Weights of a small transformer language model.
Architecture: LayerNorm before each block, no position embeddings, tied embeddings, ALiBi.
MLP neurons of a small language model. Each row is named by its layer, matrix (up: input weights; down: output weights) and neuron, and shows model dimensions 32-159. Each number is 128 + 24 x the weight over its row's rms, rounded and kept within 0 to 255.
After each neuron's rows, "fires on" lists the tokens most often at its 100 highest values on Wikipedia text that the model never trained on.

L4.up9 [165 123  72 107  88 160  90 101 124 109 113 141 111 127 130 116 153 133  79 194 122 147 115 127 148 166 122 130 143 118  83 157 108 146 116 135 155 148 109 117 119 124  73 118 104 112  90 112 157 142 117 126 172 129 145 168 107 114 109 118 118 132 132 128 149 112 112 107 121 103 135 119 156 158 124 175 103 122  79 148 136 166  91 106 152 133 106 130 155 101 154  97  96 137  91 138 168 174 108 113 114 153 152  90 168 124 136 103 119 137 104 151 154 118 101 134 110 115 132 111 154 113  93 149 169 148 119 132]
L4.down9 [ 95 145 112 115 146 158 144 140  93 121 152 150  76 144 138  91 107 130  91 108  84 158 108 106 154 147 142 150 170 149 125 145 113 170 126 116 123 122 100 137 144 151 158 116 141 140 109 117 106 144 192  87 160 145  52 115 156 135 146 127 139 156 142  98  89 167 165 114 118 105 128 130  95 119  87 186 123 150 104 143 142 151 143 144  90 131 108 152 139 140  77 159 122 158 153 142 140 110 123 121 111 141 170 135 126 101 115 107  93 113 137 105 121 124 121 126 137  91 138 138 105 115 150 153 103 117 121 126]
fires on: "as ", "called ", "named ", ": ", "meaning ", "like "

L4.up5 [148 125 152 137 127 138 135 110 110 119 146 127  81 107 137  64 109 131 144  96 150 111 135 129 151 130 116 127  72 116 119 143 114 167 162 125 118 143 123 135  80 122 142  88 131 100  93 116 131 124  93 154 121 109 142 121 134 156  90 158 105 152 108 125 138 116 163  97 114 166 144 142  74 117 162 120 130  97 113 135 141  75 117 138  96 137 157 171 122 124 176 128 150 148 107 146 169 134 144 126 113 159 160 117 111  73 133 141 123 167 126 128 126  99 116 164 163 121 100 103 133 134  72 141  98 130 121 163]
L4.down5 [157 141 124 109 129 143 161 123 146 150 142 109 126 142 105 121 141  91 186 115  99 131 113 165 148 133  95 117 152 122 110 122 145  87 104 116 162 120 119 131 165 122  95 162 151 137 152 148 105 166 136  90 110 152 114 146 149 169 112 131 127 100 146 135 102 114 155 102 108  85 126 111 151 152 113  96  87 128 128 168 104 139 130 159 157 175 117 105 128 181 149 115 142 129 102 104  99 118 121 124 136 147 154 104 147 167 131 124 165 125 155 102 100 134 131  84 124 101 141 159 132 147 163 137 113  71 146 112]
fires on: ", ", "'", "Zh", "f", "\""

L6.up620 [136  90 177 114 141 142 168  94 150 123 108 122 167 143 126 118  83 131 122 110 116 101 109 131 140 129 103 149 176 106 128  92 117 141 179 151  79 136  99 131 116 115 132 120 141 123 107 173 133 133 109 131  82 133 135 121  98 145 136  97  93 183 121 137 138 103  84 123 143 121 116 109 164 140 104 105 163 115 156 148 154 136 132 125 152 157 114 143 107 144 118 113 129 117 146 150 128 126 104 110  93 112 116 142 105 172  93 100  85 122 123 126  93 155 140 111 127 140 112 144 113  91 141 126 114 111 113 105]
L6.down620 [150 131 122 119  84 134 118 174 136 156 140  96  74 108 179  98 118 128 153 142  92 100  97 137 115 106 128 122 119  95 144 129 109 117 170 121 118 158 124 120 148 145  99  79 117 137 123 172 154 118 136 160 124 157  75 154 117  94  99 120 118 147 168 143 127 123 131 184 121 118 140 177 114 135 111 141  88 119 136 147 125 126 137 100 110 134 144 105 119 123 147 152 122 178 116 102 118  70 103 130 123  93 121 137 130 136 157 119 104 153  98 117 114 120  82 130 104 123  83 155 137 113 132 140 115 133 134 141]
fires on: "| ", "and ", "es"

L2.up500 [117 102 114 155 155 154 164 119 153 114 142 128 145 134 101 102 109 120 139 108 131 152 109 150 139 142  88 109 169 119 147 149  88 141 137 110 109 151 151 135 141  88 156 141 142 117 120 130 131 127 123 122 160 117 189 140  92 175 125  93 145 166 133 136 149 118 103 123  95 116 152 102 162 167 124 125 144 136  91 106 164 108 133  73  95 137 142 134 126 161 112 132 102 121  75 140 142 138 132 143 125 174 122 140 136 147 125 133 142 118 118 133 123  93 100 145 127 111 114 134 144  90 110 141 103 125  85 133]
L2.down500 [114 110 121 129 127  97 120 125 128 151 149 148 129  86  85 151  96 146 152 138 169 157 118 149 132 147 130 127 159 109 167 118 111 118 135 124 137 125 141 113 100 120 165 126 133 158 123 149 141 136 116 111 144 140 121 138 161 126 110  95  99 143 149 121  96 133 105 130 174 136 118 143 139 141 103 125 110 101 146 134 154 114 117 118 135 123 132  85 107 165 135 104 114 158 138  97 162 130 138 165 135  95 132 172 130 154 102 110 130 142 127 150 154 102 142 134 137 111 157 135 120 127 147 118 135 142  79 150]
fires on: "— ", "- ", "nec", "aph", "anim", "arti"

L4.up326 [163 116 140 137  89 133 144 183 128 146 114 137 113 128 120 153 147 148 134 118 136  85 109 138 146 118 131 130 137 148 125 158 146 118 127 148 121 134 103 159 138 138 114  85 105 106 109  86 121 174 133 120 161 156 155  96 131 148  81 160 144 176 105 111 156 108 130 112 145 110 133 148 105 192 146 135  73 119 150  93 127 174  86 119 120 110 134 137 135 112 111 100 112 133 101 140 120 110 139 131 118 101 135 133 185  70 174  93 115 104 124 158 144 136 137 127 106 162 115 137  59 148  85 153 115  82 114 137]
L4.down326 [143 136 168 132 134 110  77 136 108  96 179 133 109 125 104 100 109 175 121 147 132 115 113 140 144 158 152 120  96 151 141 123 151 130  86 174 123 112 120 105 109 122 107 136 137 166  93  97 133 126 136 128 161 123 143 131 124 116  66 142 156 109 112 146 137 136 134 136 150 179 112 109 148 117 127 138  77 114 149 107 154 120 157 160 146 111 136 155 152 151 123 116  92 171 121 135  90 128 158 122 119 112 132 123 124 123 162  88 131 138 121 131 111 127 102 120 139 116 169  75 133 119 119 158  92 142 104 128]
fires on: "of ", "- ", "or ", "like ", "as ", "Website"

L7.up634 [124 164 125 113 124 159  98 153  92 143 125 158  69 154 171 137 147 200 102 106 123 133 103 126  83 126 103 135 141 145  89 120 102 122 113 166 136 146 129 122 151  96 135 121 149 153  93 139  83 149 109 144 106 157 136  99 116 114 166  97 127 109 112 126 137 138 120 154 127 134 122 169 167 163 145 121  91 124 145 133 132 153 160 132 146 147 145  50 126 113 104 106 138 164 150  88 143 156  86 118 103 126 106 127 100 157 138 155 103 106 127 146 142  77  91 168 167 177  92 129 113 173 129 136  97  99 144 120]
L7.down634 [134 138 128 178 180 177 134  79 147  72 103 118 128 110 142 105 125 156 120 138  97 157 140 119 107 134  88 152 133 139  84  93 137 132 158 143 162 112 122 107 151 124 122 128 106 117 127 110 126 173 119 112 155 143 123 104 123 147 180 109 122 141 135 149 107 128 151 134 164 141 172 163 105 116 162 176 114 112 116 116 150 152 136  95  91 107 133  68 133 166 118 118 113 134  97 103 109 111 100 112 125 149 115 129  93 142 154 127  98 125 162 131 129 109  86 160 131 156 137 138 138 148  92 157 168 148 117 140]
fires on: "re", "sh", "sp", "sw"

L4.up343 [ 77  82 126 138 151 135 140 114 129 137 132 129 134 104 151 161 119 150 110 138 161 165  98 126 136 142 113 142  97 118 129 155 131 132 124  84 141 138 114 168 118 146 166 171 125 104 139 140 170 149 144 160 149 123 149 123 117 170  95  88 167 150 141 137 154 105 126 171  73 137 144 141  88 132 135 118 109 109 138 129 114 108 117 103 192 143 133 154 112 104 135 159 111  92  75 118 129  77 145 118 116 140 140 143 124 109  98 141 118 115 125  94 151 125 156  87 147 120 139 167 113 130 163 120 108 131 142 112]
L4.down343 [108 107 119 114 141  91 122 126 120 167 121 107 166 145 120 133 137 105 157 163 182 124 169  97 112 136 112 134 104 122 123 119 153 123 101  60 111 111 138 148 133  93 136  99 114 127  75 143 156  98 125 122 125 117 118 147  95 131 140  98 125 112 135 162 116 145 101  92 134 151 134 182 154 136 130  89 134 112 158 110  87  88 163 133 141 154 204 121 115 155 132 134 157 160 104 114 147 147 144 138 136 114 117 107 156 130 120 143 113 160 113 128 145 140 121 164 112 173 100 120 131 129 138 110 110 117 144 101]
fires on: "'", "), ", ", ", "; ", "Gl"

L4.up150 [112 133 118 136  90 125 129 112 132 121 103 133 135 129  97 125 129 176 154 125 181 117 169  85 120 171 125 114 100 136 119 141 126 108  79  93 130 134 131 125  94 113 135 117 109 156 145 134 149 195 150 125  99 174 127 160 148  79 118 129 187 132 141 145 151  84 111 143 126 158 169  97  86 143  96 155 159  97 105 142 129 145 149 124 122  85 112 173 120 108 128 129  81 136 106 122 148 129 134 136 157 149  91 138 135 125 151  88 142 121 140 120 158 101 162 125 125 140 145 114 142 147 143 151 102 164 156 154]
L4.down150 [139 138 104 156 129 122 149 133 130 120 141 127 149 126 115 110 118 143 153 137 145 175  66  93 124  87 140 123 110 109 107 104 109 132 181 116 101 127 125 130  88  90 124 104 136  82  91 167 122  90 117 134 123  97 159  90 157 122 121 127 125  84 163 113 116 127 137  92 149 144 124 165 153 128 131  82 109 124 145 139 187 103 152 133 117 126 162  88 147 125 128  98 125 105  63 102 135 107 169 154 122 106 126 116 181 168 105 176 114 104 148 128 125 127 126 152 112 122 138 108 141 163 141 145 107 133 115 153]
fires on: "-", "one ", "way ", "ov", "ow"

L2.up215 [128 129 101  97 134 143 141  89 161 140 129 121 116 130 133 158 152  93 127 146 132 121 146 123 159 133 123 119 117 129 108 159 154 129 161 152  94 114 134 106 125 130 104 134 150  96 142 118  61 160 139 115 135 154 115 172 100 132 117 153 125 123 130  73 148 151  80 141 134 107 165 157 113  90 118 117 127 112 136 110 153 106 117 102 147 103 107  84 169 124 159  97 156 152 157 121 111 171 135 127 137 133 101 152 161 139 128 135 109 143 153 119  81 137 128 167 135 129 126 123 124 111 140 132 130 138 177 121]
L2.down215 [ 99 184  61 112 117 134 124 160 133 115 121 133 178 164 103 109 136 128 118 126 102 128 110 100 142 134 157 181 148 107 150 122 142 100 104 119 111 147 112 132 110 151 137 107 127 147  98 156 143 124 156 119  79 151 122 126 182 184 138 136 152 129 101 147  94 103 150 131 101 120 121 110 167 136 156  97 140 133 158 119 137 167 154 120 160 141 158 123 132 117 149 173 141 109 135 141 128  80 147 118 130  86 145 160 157 159 114 133 146 124 149 129 130 153 131  63  91 116 129 117 163 123 135 137 104  97 150  87]
fires on: "and ", "or ", "to ", "about ", "than ", "==="

L6.up576 [145 113 198  97 173 116 134 108  99 158 137 106 110 128 128 153 146 149 130 108 126  78 111 134 144 119 153 127  89 158 136 114 141  97 118  99 144 134 161 114  75 106 165  79 107 100 145 139  95 130 106  64 130  82 165 139 143 119 116 147 124 148 115 129 105 113 110 138 149  93 155 110 145 122 134 134 167 117 123 127 127 127 144 139 165  83 184 145 126 189 101 125 105 106 101 151 167 127 142 119 128 125 121 141 105 118 144 150 110 113 112 145 105 117 155 127 143 157 120 136  97 146  81 135 128 142 131 102]
L6.down576 [ 92 108 115 191 129 160 120 144 211 105 143  92 114 133 147 162  92 122 117 143 152 151 115 122 123 116 109  74 125  84 135 112 103 183 160 119 129 160 148 147 158 136 142 119 150 151 113 152 162 115 112 180 124 148 114 116 133 151 124 101 108 115 109 138 110 122 138 147 123 171 142 147 133 109 141 145  97 134 170  84 133 132 142 127 130  98  99 122 132  93 137 120 187 166 110 145 119 120 112 130 122 114  88  93 173 104 120 116 148 138 150 105 133 147  94 108 139 168 155 130 129 120 193 147 114 140 148 145]
fires on: "also ", "com", "re", "Com", "rem", "can "

L4.up39 [157 115 131  49 103 144 160 126 163 134 118 130 167 126 127 136 136 112 162 151 148 142  97 148 146 152 116 115 118  89 179 119 102 153 100 145 143 141 118 140 109 149 130 131 124 116  72 106 120 142 100 126 108  91 186 112 115 156 106  93 157 134 139 132 130 139 111 175 156 161 130  96 163 144 136 129 132 133 167 156 141 121 107 137 116 117 114 133 131 116 146 130 110 146 104 159 123  68 151 114 112 180 100 119 114 137 107 148  90 107 135 139 118 112 138 125 159 115 147 142 132 122 119 128 102 121 184  94]
L4.down39 [ 77 110  84 113 114 122 159 137 115 117 111  89 163 162  98 102 115  97 101 152 112 139 137 165 108 150 102 114 146 169 107 151 138 144 102 153 138 155  87 152 105 107  82  91 128 134  93 150 114 127 116 146 123 156 130 120 161 101 102 122 112 147 171 124  68 117 114 129 141 135 127 167 104 105 164 145 121 125 125 144 149 177 103 141 140 111 105 159 173 127  85 119 103 162 138 171 114  85 146 150 145 149 170 136 133 123 104 111 157 136 143 160 162 115 151 134 100  97 120 151 126 117 164 117 112 133 134 138]
fires on: "st", "that ", "popul", "outside ", "employ"

L4.up401 [160 111 146 122  96 121  80 142 140 113  99 132 115 110 134  80 126  95 104 151 133 120 147 122 169 180 132 158 139 123 135 186 107 133 144 123 108 149 198 132  99  96 141 100 125 148  89 100 115 143 138 100 190 152 166 128  89 106 109 152 130 140 104  95 147 122 169 142 150 135 149 119 108  97 101 138 146 126  90 153 162 152 115 104 178 122 116  94 139 105 134 113 172 141 161 155 152 142 108 149  96 151 113 156 140 162 100 135 124 169 129 161 109 166 102 141 165 131 112 142 116 102 130 149 147 124 122 136]
L4.down401 [109 125 111 111 146 110 174 115 120 127 189 160 136 127 146 135 112 161 129  98 123  95  97 149 139  64 125  78 106 146 132 133 120 156 154 127 171 109 138 140 104  71 150 124 114 141  67 132 102 136 123 117 141 146 115  93 125 126 135 155 109 134 135 163 101 129 134 104 140  96 109  82 110 144 158 139  88 115 119  91 130 111 107 150  95 134 158 149 145 140 155 166 123 144 135 142 149 134 109 127 121 139 124 141 141  92 118 125  93 161 138 134 141  91 117 136 116 167 129  99 141 114 116  81 137 148 151 106]
fires on: "−", "+", "£", "sp", "ind"

L4.up25 [ 99 133 142 148 145 111 137 128 102  95 133 140 100 135 136 124 105 131 127 120 126 119 135 134 105 158 141 130 133  87 119 118 167 129 159 104  92 127 134 128 162 125 160 170  88 141 106 157 118 135 119  97 122 136 138 136 121 106 105 126 128 121  75 131 153 136 146 161 108 140 135 109 176 178 100 112 146 160 116 124 125  72  98 142 176 169 117 116 123 107 150 104 124 138 148 136 124 147  97 120 100 155 142 121 102 188 125 106 142  90 150 113  76 146 179 112 123 106 117 111 132  92 124 153 148 158 155 107]
L4.down25 [120 145 157 106 107 122 143 127 119 140 105 134 164 113 112 108 104 113 114 146 135 141 148 115 103 145 176 106 156 108 138 135 157 154 153 136 100 157 164 156 152  60 115  88 145 117 122 119 130  94 135 150 139 105 124 119 141 135  98 153 170 138 153 110 134 144 135 110 167 107 135  98  56 104 108 128 106  98 128 128 104 140 125 153 131  89 178 157 141 158 125 119 141 123 149 176 105 136 171 157 129 121 147 100 143 127 147 172  79 171 115 142 146 112 101 178  80 178 124 120 109 104 107 129 150 112 129 123]
fires on: "Th", "Sh", "Squad", "Mer", "No"

L4.up551 [106 137 135  92 155 154 139 145  99 122 129 130 100  86 117 138 164 157 142 124 155 159 127 101  98  96 150 119 151 129 134 133  92 145 136 126 151 139 170 116 104 104 137 107 154  93 111 155 178 137 126 127 142 119 119 118 185 125 104 149 137 177 129  93 132 112 116 135 130 145 123 156 131  94 137  94  80 153 177 145 107 134 121  98 148  68 117 185 127 117  96 150 125  90 122 147 142 100 147 156 107 130 101 134 177 117 146 175 100 119 149 141 121 120 130 110 141  68  99 119 110 125 107 139 122 155 129 162]
L4.down551 [ 98 103  84 149  99 158 145 130 107 134 102 115 126 165 113 121 112 129 115 156  86  79 113 111 138 177 187 149 120  97  89 117 130 148 105  63 143 132 142 147 175 103 151 161 128 126 121 114 115 121 149 104 132 139 131 134 116 148 125 118 131 118 148 104  96 115 141 106 163  96 101 137 137 148 158  87 128 121 154 183 152 102 139 116 194 132 115 123  89 132 152 110 120 115 154 104 166 170 140 146 125 102  83 157 124 113 149 142 155  55 124 141 143 122  91 129 119 113 138 147 114 136 148 153 170  96  87 104]
fires on: "), ", "and ", ", ", "also "

L7.up320 [ 76 127 114 134 167 134 189 133 117 128 134 124 132 100 154 148 126 176 128  92 125 145 117 117 165 109 146 109 148  79 182 130  95 128 120 117 114 142 122  95 103 143 120 101 123 130 119 143 119 105 106 181 162 132 116 139 131 118 129  93  70  98 139 127 144 143 130 140 114 117 168 125 148 134 103 103 149 156 163 129 131 114 169 138 133 154 153 130 127 120 138 102  86 116 104 116  96 144 113 102  94 123 177 120  64 165 128 130 141 154 102 123 127  97 164 146  93 103 126 136 101 131 134 106 166  98 127 114]
L7.down320 [146 148 140 144 108 106 125 125 129 139 109 147 108  97 141 114 118 140  91 141 113 113  93 123 137 156 111 157 111 149 128 126 114 181 143 133 111 121 134 134 133 115  93 141 136 168 115 171 124 177 145  92 103  91  63 146 136 133 138 187 147 174  81 105 144 159 113  93 103 162 144 140 134 123  90 160 124 139 111 120 120 107 106 123 173  99 165 148 128 158 116  91 133 151 116 129 171 127 138 129 138  78 139 117 149 140 121 173 120 123 116 145 153 129 110 123 177 136 152  89 158 148  89 158 106 125 101 154]
fires on: "Sp", "es", "Bec", "vid", "p", "e"

L4.up59 [126  85 112 127 130 129 135 127  86 155 130 105 132 115 158 151 145 125 147 149  99 133 161 180 138 145 103 141 149 148 193 105 122 143 124 175 135 149 113 123 123 160 162 133  95 120 179 122 126 113 150  85  88 152 120 139  99 119 131  47 136 144 177 128 139 169 114  95 138 122 148 100 163 128 127  99 153 109 117 174 153 151 139 155 123 161 133 157 149 152 138 118 149 143 131  86 146 116 146 132 108 157 116 165 153 180 137 114 133 139 115 120 105 133 143 113 112 125 129 109 116 117 119  93 148 144 142 102]
L4.down59 [136 173 141 118 115 138 143 143 161 118 143 106 147 107  86 110 144 153  95 166 157 152 128 100 102 157 154 124 150 103  79 123 146 126 143  63  79 122 165 155 156 105  94 137 139 156  63 131  99 141 117 108 128 118 139 114 110 116 119 163 144 148  95 132 139 139 140 157 133 127 162  93  78 119  85 147 112 135 100  87 106 111 110 116 127 139 134 134 134 137 117  98 142 133 152 163 116 115 118 135 144 140 140 159 124 106 114 134 154 122 104 111  99 118 143 144 159 103 138 122 109  96  97 150 104 122 113 111]
fires on: "(", "up ", "| ", "% ", "up", "age "

L4.up322 [165 155 160 124 103 129 155  93  85 122 143 126  90 113 143 121 188 169 118 137 116 141 142 118 131 158 148  96 138 139 140 177 119  96 145 132 129 120  66 161 164 103 162 147 154 111 118 139 153 109 117  93 159 102 105 119 102 125 125 168 116 149 123 142 106  85 188 110 127  92 107 111 173  82 120 109 113 128 111 105 113 140 126 110 178 118 140 105 122 160 169 129 129 103  83  88 104 152 102 127 111 134 102 131 106 119 117 133 120 145 131 100 138 133 154 138 115 108 120 126 138 144  75  91 111 144 170  81]
L4.down322 [128 132 120 129 136 101  77 157 120 117 149 156 102 158 122 158 132 115 158 146 131 150 136 116 162 108 137 129 134 116 114 100 131 146 179 100 119 112 119 121 108 122 112 101 127 119 114 135 135 166 107 139 137 116 149 136 153  91 115 161 187 140 121 123 103 159 126 134 157 140  90  94 117 146  99 130 122 124 130  80 100 123 178 145 130  93 116 115 139 130 125 133 132 171 112 109 104 158  94 140 159 101 113 170 111 123 131 113 139 151 102 129  62 166 107 145 152 148 145 100 132 112 154 108 142 107 103 115]
fires on: "e", "ne", "ate"

L8.up170 [151 154  89 126 136  99 127 110 148 105  99 177 122  95 138 130 118  99 157 121 101 131  85 112 110 115 133 126 119 134 162  80 150 148 109  95 110  98 146 184 193 127  97  95 129 123 162 120  76 158 119 146  93 115 125  88 158 140 159 103 117 173 121 116 152 165 116 134 122  74 147 155 100 106 123  92 148  92 111 137 108 157  86 150 173 113 177 115 117 131 114 130 132 137 145 106  82 113 129 133 117 152 132 141 149 119 185 139 151 126  92 161 103 123 121 118 139 125 161 112 106 105 113 122 125 100 152 142]
L8.down170 [109 111 144 116 123 149 117 137 128  82 167 112 102 110 152  90 158 134 146 120 154 105  88  90 130 126 122 142 165  86 167 158 137 146 117 100 112 101 138  95 113 119 155 131 129 121 139 132 162 151 147 149 131 165 124 120 175 127  86 150 144 138  86 166 152 123 129 129 153 116 156 101 141 133 118 104  90  77 105 120  96 154 155 101 141 137 104 121 132  75  98 105 140 102 127 153 132 151 126 168  80 143 122 131 140 142 117 116 138 114 132 168 192 110 152 118 130  89 100 154 119 125 122 134 132 126 122 161]
fires on: "B", "P", "J", "hon", "b"

L7.up185 [162 173 133 136 115 102 148 118 186 121 143 135 122  93 185 113 120  92 152  91 111 133 120 110 116 106 127 161 117 114  99 114 149 120 124 136 169 114 140 118 151 119 138 152 125 150 186 152 150 117 122 146 111  92 133 104 134 125  91 101 108 124  99 133 136 137 143 134 111 125 114 125 112 104 147 148 139 157 128 141 129 157 151 135  76 130 139  78 156 104 156 124 155 132 122 133 137 139 140 160  86 136 100 114 150 176 109  83 132 110  98  87 131 130 104 123 141 145 128 141 117 101 143 127 121 173  87 129]
L7.down185 [128 160 125 115 121  84 105 122 153 129  90 114 130 144 152 181 123 122 174 110 182 144 135 134 141 121 133  89 155 104 107 120 131 131 128 144 139 142 124 100 138 130 137 116  64 135 150 157  97 129 126 112 132 154  91 112 150 136 146 123 110 107 156 136  93 151 139 111 117 150 121  84 105 149  91 116 172 135 132 119 138 125 120  98 110 142  71 146 141 104 107 114 175 161 122 126 182 128 107 151 111 120 136 103 167 102  99 120 120 146 118 146 100 129 104  84  81 155  85 104 148 148 139 131 122 146  84 162]
fires on: "s", "en", "t", "es", "or", "ely"

L2.up77 [130  90 126 125 144 158 159 139 120 119 104 111 103 107 175 148 142 125 128 121 152 121 112 147  57 112 128 101 101 121 146 116 154 169  75 129 116 145 120 141 126 140 149 148 155 105 130  85 167 147 114 160 120 146 114 193 158 111 159  82 157 124 141  97 153 152 156 148 167 151 156 105 107 149 121 146 120 112 133 180 132 116  92 120 123 132 124  95 140  98 135 123  83 124 149 123 102 141  94 124  99  91 100 141 111 141 105 121 135 148 145 167 131 165  75 164 129 154 133 120 129 139  72 143 135 114 114 156]
L2.down77 [153 114 122 165 140 106 130  93 103  98 120 107 132 125 126 116 162 114 139 104 106 102 145 147 133 127 153 128 148 106 165  94 119 117 113 164  99 128 117 105 123 121 106  82 134 145 118 150 171 122 111 101 142 160 166  98 135 163 125 131 149 120 129 164 108 144 170 117 114 135 128 117 178 135 141 130 123 127 151 180  77 104 113 157 145 112 112 145 156 140 101 110 149 168 162 151 137 129 114 133 122 131 144 121 155 117 110 128 119 154 136 166 120 110 146 110 137  86 139 118 143 117  93 102 109 109 135 145]
fires on: "was ", "Mar", "-", "Ste", "had ", "ocr"

L7.up587 [150 165 115 135 147  99 173 154 141  86 129 127 121 139 111 136 179 128 136 144 132 144 155 117 119 155 140 116 140  83 113 161 108 100 159 144 155 161 147 159 128 126  96 165 101 160 138 119 145 104 135  99  75 127 139 156 156 121 142 108 122 160 106 131 141  63 138 188 109 126 118 105 126  82 175 109 133 128  96 123 152 156 117 135 144 141 130 107 156  85 129 152 159 144  80 127 106 130 118 131 144 154 115 181  88 112 138 122  98 131 169  69 146 132 141 121 118 143 124 100 179 158  95 122 163  73 111 119]
L7.down587 [134 130  98 134 131  94 125 136 120 147 108  98 118 124 141 154  98 102 140 168 103 123 176 128 132 135 162 128 111 136  97 111 118 175 158  90 152 116 105 146 117 137 133 150 163 122 138 153 125  98 143 121 103 108 121 128 170 114 106 145 132 128 181 166 125 141 110 153 128 136 121 147 144 201 150 146  94 164  96 102  94 126 126 100  98 158 102 126 125 123 133 122 132 109 127 119 137  81 196 136 117 154  93 148 156 130 157 149 153 143 134 128 120 135 141  60 116 118 134 143 138 119 138 115 111  96  95 146]
fires on: "all", "we", "For ", "oll", "temper", "ne"

L8.up515 [143 100 105 156 113 128  92 138 174 127 126 134 154 134 173 129 119  86  88 104 116 178 124  97 103 129 125 125 134 128 137 131 136  90 111 127 147 171 107 137 140  92 135 115 112 101 141 119 142 106 124  91 138 201 130  91 167 133  86 113 173 134 103  97 138 139 124 161  88 161 132 150 115 124 114 101 144 122 143 144  95 136 152 138 147 112 135 115  98 122 139 171  97 164 120 113 143 140 121 155 142 145 131 154 167 115 149 144 138 153 120 146 152 126 126 136 100  80  68 132 116 147 132 102 132 156 113 154]
L8.down515 [132 116 171 144 127 102  95 120 127 153  97 134 112 166 121 157  91  68 140 171 136 108 137 106 158 140 146 129 107 122 127  96 139 134  87  71 132 143 165 132  94 131 140 169 165 165 158 105 113 116 117 101 153 118 110 136 156 138 108 139  95 148 156 162  74 149 127  91 123  94 106  80 122 113 135 117 127 160 141 125 115  97 112 127 150 142 163 139 109 130 117 151  97 131 132 117 139 168  96 123 150 137 104 118  96 151 120 137 153 143  80 183 148 165 123 110 105 122 149 140 115 103 121 148 155 124 107 121]
fires on: ", ", "st", "w", "un", "), ", "was "

L2.up50 [127 138 180 111 106 154 166 123 171 157 129 129 116  66 169 106 103 107 107 103 134 157 140 168 139 142 108 136  96 149 116 116 131 103 144 167  99 158 153 112  98 143 160 130 128 157 157 132 134 133 128 134 102 129 104 150 110 123 102 121 146  79 121 119 136 128 151  89 119 109 143  96 115 124 119 122 133 130  96 121 109  98 112 186  87 167  84 119 143 170 149  95 165 145 132 116 133 143  83 155 149 130 120 129 137 151 137 149 107  73 130 155 111 143 193 158 152 106 119 100 111  99 101 122 111 130 139  92]
L2.down50 [118 126 139  85 126 101 109 141 132 102 103 147 116 138 145 128 122 102 149 118 123 141 136 129 112 131 126 152 132 170 131  96 122 163 137 122 105 156 114 143 138 148 144 126  96 105  95 120 125 172  82 107 125 156 113 143 184 130 118 118 120 112 104 107 122 120 150  64 141 121 118 116 159 106 127 123 130  55 139 102 143 131  95 118 108 110 130 161 136 116 100 144 148  97 120 146 127 147 142 144 179 130 135 118  94 106 119 119 152 101 125 145 115 120  90  50 124  95 163 134 112 137 127  76 143  83 116 167]
fires on: ".", "ed", "both ", "es", "over"

L8.up749 [137 176 145 122 113 140 101 131 111 139  62 183 109 130 136 153 122 131 101 137 135 113  88 143 123 129 148 159 117 186 105 103 138 141 126 156 149 161 207 132 141 117 125 100 131 146 145  99 107 158  78 112 109 142 122 198  89 130  92 120 116 133 137 102 160 115  93 149 136  83 127 149 143  82 115 156 119 147 112 139 152 156 143 127 137 124 143 129 112 129 130 127 142 156  86 149 122 115 120 144 156 144 118 145 136 120  99 158 131 103 131 149 117 118 106 102  87 144 145 141 101 133 115  81 129  82 122 138]
L8.down749 [ 89 102 170 110 108 162 120  78 149 163 159 155 135 112 130  85 113 143 143 174 132 134 120 155 148 130  90  96 165 132 152 147 121 125 183  86 119 119 116 147 133 165 122 103 116 121 163  94 109  88 107 120 179 123 132  94  98 117 133 127 132 108  97 144 160 120 121 150 137 102 142 146 126 189 144  94 107 104 110 143 104  99 138 215 115 155 139 134 117 159 144 140 137 176 128  86 105 146 124 131 139 142 106 116 114 130 127 157 121 141 135 154 129  97 141 127 126 143 123 132 162 140 121 110 108 160 120  99]
fires on: "dis", "b", "j", "Y", "J", "W"

L2.up451 [143  95 150 140 123 163 147 120 171 142 139 120 146 115 171 128 124  87 155 110  95 171 134 112 101 159 112 111 142 136  72 110 164 115 123 115 121 145 126 151 155 131  81 165 108 136 188  96 104 116 137 136 117  91  96 115 107 139 142 108 150 143 100 129 129 136 124 174 112 158 113 170 101  80  97 120  76 126 140 109 105 134 131 116 124 135 148 152  81 116 149 103 114 108 128 142 141 153 121 143 134 117 103 142  85 159 135 130 126 137  94 202 176 152 122 128 152 114  93 143 137 152 100 152  86 117 124 120]
L2.down451 [118 149 140  90 137 138 140  53 127  87 133 114 130 102 161 121 102  80 109  98 135 112  92 101 133  93 129 148 124 156 151 137 142 141 129 123 152 103 164  90 158 107 115 126 106 108 145  97 103 116 154 110 201 142 132 190 131 118 148 135 132 105 117 110 109 133 129  74 140 132 124 120 143 139 123 131 145 126 160 117 142  91 138  99 154  86 136 127 117 147 137 159 136 120 185 158 147 102 135 117 130 152 103 132 108 113 160 155 133 134 114 163  97 113 136 126 173 128 141 178 134 120 152 113  79 151 121 121]
fires on: "dis", "ren", "are ", "dam", "were ", "acqu"